python train.py --n_layer=14 --d_model=256 --n_head=2 --norm_place="pre" --qk_norm=false --init="trunc" --init_std_o=0.0 --init_std_down=0.0 --beta1=0.9 --lr_head=0.011 --schedule="wsd" --seq_len=1024 --doc_mask=false --train_tokens=310000000
MLP neurons of a small language model. Each row is named by its layer, matrix (down: output weights) and neuron, and shows model dimensions 128-255. Each number is 500 + 25 x the weight over its row's rms, rounded and kept within 0 to 999. Numbers have three digits each.
A block is one neuron, or neurons of one layer that tend to fire together. Before each block is what it responds to, as a language model described it from the Wikipedia text at the highest values.

Description: Initials inside names
L2.down33:511499472479481482500484479497549493471486483493492520505498498482478504491463469449475546462495539522521506478440508509516472447529498471517517513467480546494505497489446472533480539527508521511485487547509496493496510521511490499490490535505490501494491534553489502523476486518480482480480510511503501490528490501539517506487479514497474488480505534492496489511469486512487462453464
L2.down74:511512466520481521504543534495497526501515530488513489521475507515544456464518489514554502479493489498470509470517458523503542504503467506497524492492449492477447548495468534521470520533550523502571494474475506471491453490501529480524516494498482515498495493528504489508446461527516471498516515485508510520483477502513540492452484487501514496516479466505501477511555502486513500474487
L2.down89:491484493480498494499485486503471509464480517480464485493514539476455518525487487478534496416543529494465537473485477507494499493474508523515514506476515441509513465477489492516496497499493513508511449540453543501526513492502506498486513521483491532481519482541490498508503510476527496500476562522463488478543518486466517479520516532482495462463483476479496548489530531509465522481487
L2.down135:487482539513486500498480574477458454507521463548457511502501493531568484474488496505437489485490490528504483483497495518517495506481491514557478493524472508469490517521515505561519506512515502480466512521505483492509522503522522477493500516468514479487502506538512523505556520515484482512494452529528465503511511487496456502495476477499535521534524504538499519497504485552483471467505
L2.down243:520516445483488470500499511509425473477482447498495536508492494503513490510464529493517519512517543447470509505491498503508530510473504488493526500470490542499512495499531479554487506527497497534491499465482501532483501537527518525534493467516491494523532530479486530528549485510459482564507440459511486546487508492511504495499504481530498484454456494500512473534502519528480467496519
L2.down367:519496468511498543486514493474543540498450494510514468513555510472516492518493435496546475471509538486490508522474479505512482510534497510523497479488489519510528496462515493476414511498475490519542462508526497503534508526513470542488518481482477512468509536488492509525508472535495483555476473500470455513499520495518479478490519524528478477513481505477496516532495501520523479503490
L2.down736:496527501450525501516432486515492492527522477494483530491579474481506495516463533492501498496519539486476517500534518502510512497558514471534505521512530485421495504511502487480524506499494480482492514493516512516505493516482485516522484482494488461490538507503501484523498506491510496489489517472448505478507568513523518521466515505484467467484505558498472523530448549488491529516494
L2.down1006:495463491470522507485482511486506506550505533521468485501507495485473522529493512494467467490471522496476546486527456501502516523536496501526458500492514511521494501478530494504503476492536488462522464514481504495527466518494456496475522550478520525509552522523516500518496516483541477546501497497452471482526523565508488487475492465476471446506501489486469536490507514547509545513491

Description: Indefinite article a
L2.down37:471521486486520502506502478517514507502512505485531477472552478516484486505482497464492498482507425470476491537529500459512518480455514482484516461521527502499515479533473462509516485481512505478469521455516513512534497519474511512475500493514506530538512539519525466508437503510511492501508509514500516528470516524505511520455476463511512526456516527494518515457500497494507489516547
L2.down57:506490527501501490495547497497493480492472531499483497505507482511507540489473533535538481526507478520483557492514495501471468486479483449452509550490554469505486546504476526487489490508496530532476479486501464534508538505479513503492499523489505535500531498513466448484518505494496490453525515545501515434495504558496486520499508512555528489508441517467458495528458535485487539503488
L2.down505:476466478468492507515482487464446537510502505510502515514511471466514464526462484438506526491496492484555468491510516515498536480499509526499550515518446503511527512534485512557517525464468518486498522465557506527506478494481455491523493509486535481464500453490518549485509481482506473491497528532531509457524482501496502469498503546483509517501485462496519510520507466488512490509505
L2.down616:496512526503526483472498500524548465479534542487518476452496436468542537449511485513531486469525490531528514498509491483531479506507497490476477522537512487517510500506471519468496536499474470491486518443510513508561511530498474529530519481477515506507553512493474475520511532518481497516491525509483525546446489495515494503498504482509511485494509518501516494490438530480548472498520
L2.down691:503511549501511470472468454500494482554512490512478482526487467513490521483514534512502491500529540490497466487525524517485504472505512498466510502512517496494508564500461510475504525482480486503492515453483485522559506515553491474484510489440469564486496544502440487499519540511498523446495493476524495559492525514506543508432500517517519494517494517481499511486496503483544533535493
L2.down709:486537536477488479511503471506556516552494501472461491473522487492539508540483503493488546527514464469470424513495523459492460506500508538530460528502536507529482486524531492483490571539522477497525489511502521519512458511483518474502553469472460519496511538491528505528482497542453490503495509508542500495492550504541515489505454473484501510496507447481509502455483506506489498507463
L2.down779:499525509495508537478521478493510502494512506499496462474504485460506529513490509464556480474513483482493449505553442496513480499488501491528540486517475483534489509483483513531496511520487507493467487455511490527522481608522505470449497483507487499479459535496527484503522536530520502453523498471465509534470506505506522463424522478481501506517479517496539552494538490484512473502515
L2.down957:496470500479521509494512484502501508489503510518536506433514490517486569537493429489481471500513515470489524507486520529517532480442511495517491533518483485494531475472511494562490485484487526510525484507508513455505492508523486545506495530480504504508489493505531490535524503476482521448465516506507540485477479519491483473504470492461470508538526503477477513529510485506551525512467

Description: Space before numbers
L2.down144:498508507461517508537482522517467531530484475466506474507523491497486504506484488495479443486476512496518530459502505498505490509523508525491503479488521480487485491469505500505493473469502481512504474488506512491489507451537489516476483507480517524445479503478496479544485495536491508520483560499476499511486520498476501482540528502519498511516496523518529515519523561522458530487501
L2.down155:545500540457477511517470469476519527495531504476476498462496482494477521513490508525482470505500493493491508495504505473487508519488458500482466478490515468489512472502522450449551498506482495527511483488535509493479526530495530522461528481502501463496465526473482485485497466488473471513565550491486506562509493550486512530507524459496447545513496537488530526527496495486524523522529
L2.down236:515488503540529524534471529517541453535488483497475498567502506502510504476507481499455501491522552490482530502497515537495549527489499520518495539526481493486498518531492512506458532526522514516580500474488503491505496510514495499461485513495455439501479539514470504487514508511475502486499491510543510515481530492534476494492504484502474520504500498531472482521539518419479439513520
L2.down302:500494540509476485497492481496521552543455459516573506532479490487496497497518491489539541485474508471464548510531473511454484464514488482483496542498488479495485456545496477494467483497461527526506461488534475519452543525519502522490503451486497506478497502497516498466511431536503506493520488538485489497520535504483524496485498462514520487498546525478501497473506491533460508524506
L2.down689:497507465505538487442519478467533503521497522496461494493532516524550519500446532526469502501476515494530527499506484513530528513541500493492514455485504520514523474482499514497483447480539516454524462494503521527505482515489486492513503540461457501511505495508475463506476500471528485517557460516474481516460546506520506517457552494484528505508473483501488516443517513500510479510501
L2.down752:482515487480521487478521516465496503521496512557506510477491482480516514491488475512505457521521498472544513491495511481509472509499520481465511482480519495503465482533558483496523502459531502472521506544496487519447490476482493500543526569495512519491493488516538480494507525537491529507530522468507490446473457483471523527477497533480478500513465499557473501510446516534502506468477
L2.down754:480508551521475527487487504499500467484505480501489457523477487490489492469502476509500499536481508480511545496494468515530521507502509500454498531475497500525490493556477522461484549491522492564544504465530470492464545556532520465478511462475511506512451522482518504481484481524510477523472490510492526501501458514455476526524478521538496467513524534505490487486480514480487499540513
L2.down876:506511540526491529483519515469540452530489467471514545532512488470528461447519474505518528497504518503474488511502476484485496503493486495477528505513486482493472523528499486499546514446490508506541504505501534500495503550490506473510498452506487502542507497486461540514501502547453521502521443482515482507497475474489526477561466485551533518520537493507485472508474514512470555480491

Description: Word-interior fragments and decimals
L8.down628:500458499510525539485484517476463460489528475505509498485522531491498473499478483512526484541511529544469507480496489473460521504497517513445498466526508505479521539488491463484518524509531481483532483510453496475521518522473441469539482516501517511517490500499519419476545530514514523539523489483538492483504522537506513492518502474514530561508490475503473487502505549471490459446541

Description: Second piece after one-letter start
L8.down117:512555423518513495535480497511456526525555488516520498485511508467511507504518508488499481489473486521454504517489492504501470474534553467511526493490514511520431502540466479481501514525491473513486508486482468513452503460488507479522444521515501502509477471504482515468490550453470437508522531542515505506513507488528502475491494497516535523491524541510478518505525519483499524506479

Description: Section heading closers
L9.down53:489503541505487505503535529483495559514549444511505467498505471531491459501490477488497491513471469526495504508509529478523514489500498482459464505489481482509520504520476471508539462517467495499496491568523499490472486485518530488512507478535526486523541525509588457496550516512507499482516539484480469511511522472538494471496505560509486522456489465482502478511525502475516485537485
L9.down115:476457487498514506520509442463483485509486485521473483521514524488496488518470492458477516573492522509526492502476511558501503528490464492458466448444522497473507482533522482485532500527478530517549496501484496528510468512482500492476557529488479523476484511500495494542503482556477496507477509498528525523496489527499470528494513536574545531518494507493499501494483458492492470488507
L9.down171:539527483511514496535462472512503552513498456491488510522512515498462462488473492485463488542482475483516477509468502524508500514492497487529504443433501520526517447521508472514489577495523497501516474511503500505532505511482500495475507491514478516486507550513463485481483478511492513520525503522509466546517482510502523543536472534489499507516493473525535461502496505468543483476503
L9.down225:498502488460528502482480525505511528534472480514471483512522458549471507489479467498486553508497489475503489518499527504468492511489523469519511519521503516496496480487518458453493467514518537512474505518491478506463510508502517480535477515478471502529526526475505545494534497475498460524480524468499500497490522471513524518509475481537497520501511512515471501508523501494523458522485
L9.down261:484497449543506519487511468514495484535494466508511503476504497489485470488514557530480490518492515502483526499439497519474497452503519533497478521497502524473472524535489524494512483499520522454513543517503474506471472490509532473490472503453463460479518463502494521458518480539485537490515480511484503534484468502466482506467505491525492535520535484499489503486481536490504507515512
L9.down523:462446507482509517532479537509499495473504477485536468461495474491499539491514483507507579512498500509496491533520535502458498478508485497541480518441511494479541478502472488526520499534506454463483500486494491517535505510525501506492488519466483481498517471538492492511523508513476505504480506467508462410488470543487496492536500479488444469535501492523499527481485481505480491539442
L9.down548:491456506497527493501506534540540490490486496442497508474525494532539501492535477478462517507452497468505465473530491522472512479488511486536453504514512484528510515477489507477466505519510472473527513513523501502485486454545492517505512454478501532488504456495513494469535492548515481486501522458507521502476517488563509483509539572531468503521566489528506464480479509504463516515538
L9.down813:487482512466501488507498474471503517491538492493489511486492525480492489526502531479465549514494468512501503527524518509568514496474490489506474454465497503477521446523473459491484503462533499517545509503466544518481490538519433532506506560447532512521477529525474513487465520448497543539455459479493475511490545546491489538486500489473541483493472470461480513521506502476494487499468

Description: Born and date fragments
L8.down248:510473499514480471434486498502496503533504466494502463484519525495507482516496493510548488517535562493518490463482503519485488464496497528499497555486471493461512580502475456508520549512555454493550483521476514500494474471527517512480450521524528478523490484461522501530515488448481495519478499511523503516504533505459484505471555518474514496500538518518475458495507511543519525480505

Description: Word-initial split vowel E
L8.down593:481521485481493533489519487483525501479515472486489494485443428465504492490490503528538535508482489474505493493504484523537512496457500531519485511472522495506472507480504499508510473490506503491477479474484456531503496507458502488514486460493536562502500520488535466507493548526500473492496496461500527519501494508510491513507502496489460523538459506459482527496499496500522512518522

Description: Units after numbers
L9.down42:507557479478516511502436511473512500498485504488477546480523511526505512540490484515534533481458460544465519516504502522506520473531518496524526558512491455500519517460521520487476490487509508494476510495456497480492548491485511520512529452488465511503492488479519479509506546465500509511531501491475504499480495514492475485521491523467489509469495493477515509507502553531510508499491
L9.down294:520483486490502505482521483472449498523494481552500538507496524485458489515484480470489500538465499516518480492520534521500505497487498504519500508483453485508494461535521483506499548501502515500505497502508535507513473513517486494502460526565551483500524487477459529465505521496480498489516492466474537551516473489501500483512533478517518510490540476471513467489430546495459531504508
L9.down339:501478483472533487481541522473525483515549494505492532459502483529471476523428488497460531510541507498479498498525553517515518492527516454437532532497518486475524458525528503502513529484509528477497560476510500479482434508517517526454482505503509499470501501503450490553479503470483489469496510532517532547487515508489520483496509513488447495512499536492488499507523494484530473473486
L9.down415:497493516509452502493521486527494521515474532529487524482511558474516485526510493577482466479509526495471488480516477490487459490531456486520497505474506474512467515511488501488486496468497509469509507498501504513494476530490509483455513496503520461499516529473473496476465526519478504476587519455516507512506529488495502487496505514458498501500477493464496500506487504465485513479462
L9.down475:505537527493469470484488496507540492486471523509487493502483519517548515498494490486484491517479514517496542499527482507498477500487505470517501500489510506540533469493469491501519541475538573512485536511495535494473485483505490538457527518500515503519491457504468475489496453493509474520499491504508516520455447488522512499482492485575581546498468516509532535490526494466515481452497
L9.down499:436495545488517493488545502466548515506499554517475516480479494519506492528513540496530512489481495502472504481504527509456528550537524572470470495481497489490459466516527497496433498514480503484521491508499507501470507516480504516477455485482487466467494462487490528536500504525489473467481504483429527547482511515483478511519521505507506504467517506474510524494490506510517528508520
L9.down593:477471534495505509488529523444535504533510447523481506501530520538494484520505522542509549515499496470510532465512543504485489478505474518497505495495495497519516514493496515508486473475467523487541505588529474521528454497471445507474495485556492499506488515491485479494485506503491482487517496525493444572485483502573535493526507490496474497478506495543499445491535508534505503487476
L9.down893:533541475503533505500480487467475500521517469506499487478562471531482483494494475458538470509461475526535510484488487502442498513524483471494537509570536479501461498520537489517504537548499527532516520489509484529502495475530505527535511508531531482511500486475478496505541546473496513508501511493517556483491485483491513534547483522460502459480449488484465513474487513511490520452540

Description: Letter "A" tokens
L9.down222:479512489516500513519507513458455488492497555470497506485435493526460509482492505517487461513544478466509494527500477522471475504486513539479505561524464485470480473511507493513528525537500497504434478525474475502474517461457430505540495556492448453504503530494519519459500533507509496492551515510518526529487514457521492478527485508487499476518469496470513553518462507501520471519487
L9.down446:479511505520495509442470544494450478432511526532451537466504521500496477499507531523515520497518488478517513525502464476515514525495512493519521518510514485505514497546510492470509504457520487500493523517482519480472475523513535465472506466474509526480459504412507485527504529492557497481463464501460531502526542517505507522493454551515525468490535517521491507521500526462500509517475
L9.down486:472499532525527528497533495459496501505474468510518526508474495469463512503499489508507534505520518502500482456473482559484545509514505424519488505491520483506464489461503531477507537516525529490498526478528487547507481536504464525500512486502504452490544495500472435516494534502484534489512520497540553500521516529493511472485500504497493529515486496518488506489528494493492494521472
L9.down498:494506504517516508534494499447496525471521457490510528484457446463493514490488533465518507491483533504494553466455489471538504516539524505519524537521490476497450519476510483521549527526477508525447476485509472540498516517463540502495478497504500506486507500497510495473480510501533506524461553519511524530507500479546473502510495490485481490502494487527478510474513505493503539474521
L9.down780:493521512496460532477457536499490535469529468515493494568496473463509519525501477550534474488506495460519518461475500495503468496492508530499515504501488515514450509477498476487539509512479450529492497495512523503526466509453529492497464455539497512511483517509517535478499493503534500507454523527503491522519539495484504478506513512487484490494461448504493461499511482477539495546476
L9.down855:492545507578522507491494508535501462486537488505512496517516437491493529537545468518508527482488505513490504492496501539530500484510524488500481527506488486507466496520479454516474523457492519497482478506526486496541533510453481461515520473522522502475489535485476529518493494487487468538485534466478547534519537494520471510455509494499499498494480506493540534495494508522514474518486
L9.down864:507563510476510516497485514474507523478471483490494502498489494514452517509485483496506483506513504546512497468472501512506456483495461492487511526503494479491460514499455469508469521552496495484529518483492529468473480489476526492531520523488518568500467546468496501536511499528515513516491533490547534458515512496489522472488542510472483524485480485527459529547478529501482487509447
L9.down988:517490514515541506547538432470498483480488483523484505482490503468451491494557523461513511505541467452494498509473493473462534493533448513486473517511501471475495491479462493494517579539518492451528540498530473504521484458507482483526496516516486516499509522518512501501461447454475482538522513480479554495507502478507506487508501503470496494475528500499481514495510474489532490491472

Description: Standalone space before numbers
L8.down643:490532514526535531502509504450514490475491496492497501477515495479426494518487479503499476521512480506498573501506494531514484528474495513471497480468499511494485499536475527491505572477466490513469444488430483498504496521491505490502477490498498499467468496503491476528523520505544481487507506512494500505544511495460461479511510483494503513514457528512469526502509480520503515485487

Description: Infobox field labels
L2.down105:532526525485487509512517479529507491498518514528502484506475490509461487489487480500485502449473548519507511494518522522492463497480526516563497511457498499460534517503465491504522477550501526488508569500480471481451467526537504489488478488521473528496470523496476475529542514515470481499545503510510498516497499508503539501525516487511422473549547499486499489489477495492514499507493
L2.down158:516508497474508505517465534506529497490475488518527451474473458516478492472544490439499459470508529544512533499474525512512457496506550489521492539491552499495501519445486489483465522525513483501492520515517524491514459479523507488483533504514523498482507532483519499481520496484500449516499485487531513457484504503462469467486518487467467515550483518533506524533480524486508501496501
L2.down194:509510526560463461477517520544449492506497522483566468492481488504489503483519437485488507492462496510501482500496562509495457488516497475527489507485476497481502509502505496528493491516469504524531553498507460481496497547537537491513499508500527468526470522520508446513515542538486513519498499515547495491543484518481490564496504508513502498551512462490524533492500504441496522488509
L2.down358:521507525505506474541499496535524528508495512505482509491521495456479488481483510483488512456542490487499490483490522454515541471422513501491492512504503467516493516513457479475518474550453528526494514473509455464527494534515506518500478510506525509466474491500469447520501528487506478523525503493483476506500516470484542507527498510549504471520534490496493513495521488492503468544508
L2.down713:510515514556499469495517479549488513544513516518536479487485482540463471484463498510497467465502508494530498489480535488523471489509506515506474498485510481473506529495502516493532494529470517500500499484497448477455469519542518534499483480556502512475451521508525451496520510558475502490513531484502466503521494445522509495495502522512497499501495487522500533513516460503501523547481
L2.down755:520495484506505531444520453515489504483454485482539493486510489516497511487475477513506535456512501512511532510486527495449505490518477506494514510505455527473499495528499506492523476531466482468506539489523486495470484532498538509511511452493497519481493508498454491502486507528437535509499496503532517514474500499545533515480515457533532485502500485479502503474481495475456522516541
L2.down764:499523483469483481521530527528501534467476529483510463490543509482501537506505500486499499487505482487494518505502518516541524483492524482480475440501529506466537523519479527498523520539491470501516492511488488510467451563530544515447497532504518475507472487477470490496513489491478500532510485503485498501513505540471485483509528471566507487490554496467508486528509497465517510533506
L2.down1007:518521491504471488497496512499500520476454477480519477493490464484521504497485483503474477519478499514496540537494561471507478528504496478530495493533503518489481498502510524502497532567502424533528569470504496512491519530482530485494484486505466489521484530485484496522505515494484543506526462501500503511488485503506492471522471473544497505465500479450527508502455419501509488548488

Description: Abbreviation periods in names
L9.down28:527511496499523511494502490500464476525485492544546498507447513521491519493523473507561466558508444487525467511514511508486503447455494503459486459515458462493527550558503501519496515494467467528505480508487495509456487513539500477508507504621509513463519514473488498497477463494519447488485515489488520522545481510500520489471498492521551478481481564491497497473473487538501495481490
L9.down402:488475504479452504495497483530481527491530482505548472510488484512507474489492468521484500521508546503542492533492459497492504505471508469519485522500540448445543464503482534502489482555510480495468515493497462448483523465500489537549512519519522554490540459523459486455545477494511505521518483488501506509516490459530491530489488495535483491485495499548523499549503480491535506488476
L9.down529:484504503446488546563503504482503515492496475483508464495463541501505488487530506475481491518498510515520531482530511488488531522551494516500450520498503491508504478496523491520499539507495456498502512516535488547493507514515468534506483522529506486532474481474484478503468515486474493506452494476475479481536525522521499529440504488470459478503520533545450478468498472510499516446482
L9.down535:513470525481499533491482516528475493492508471479468500517523502488475477490474463488499481523480471510533549485484498481492512474513502521453548516509544520499489533506512534533487474531475536503467474536493520469463498533548474495554543522522495467476512457497541508532520480501526511456496470516491480490510506506485481509507528477520501454495496550488471542493498550529485509514496
L9.down587:561555503494455481479536483456472513462510478472490519470512494542494438495440497525502488464522518538452542481491461471500517523516524486505501483521507519542538514490488518510521505477498495490507498540467526506465491499523468494500486516478505523468510552493483483519560504520507499504510459528473493507468516509445493510496491498498494481467474494502466496464533518552507479467497
L9.down617:521556471497506502492513479542509521532543487527516540457466523487486486518491509437472481531491528479462478498476497522517475456517522483481462495515515510498509513489500460480521544484500509506513526535509501487500474518540514501487499463523511514493475525493500474518506513457477453524483544504489511528519497505499529517515512503499445528469518492537469507465499511500497490488517
L9.down781:475510470463487511458494517473507482493468485506487489490507480498453538473482496446550484482491497454495495480495495477548464520490534504523466485508486504521493489479488498456481529511498487506504561517518476494519518508524512474466501489526480509494462488473500462489536525452519504496529505512546495503537470487484489514505534501517457565510484503547471518505513504504492514488471
L9.down799:476523484505515482487475537451537511501503555490524503498466484501543492472532461511529505492462515473470494492484473522518472525520506463512505547521501503505517514491485494522526483503471530496486464512481489518481524491498515545489510507507466494476526530544464499507483533477536459474514487541502462494541505490506541507472515512492468534482513470593440486477477535539506479501541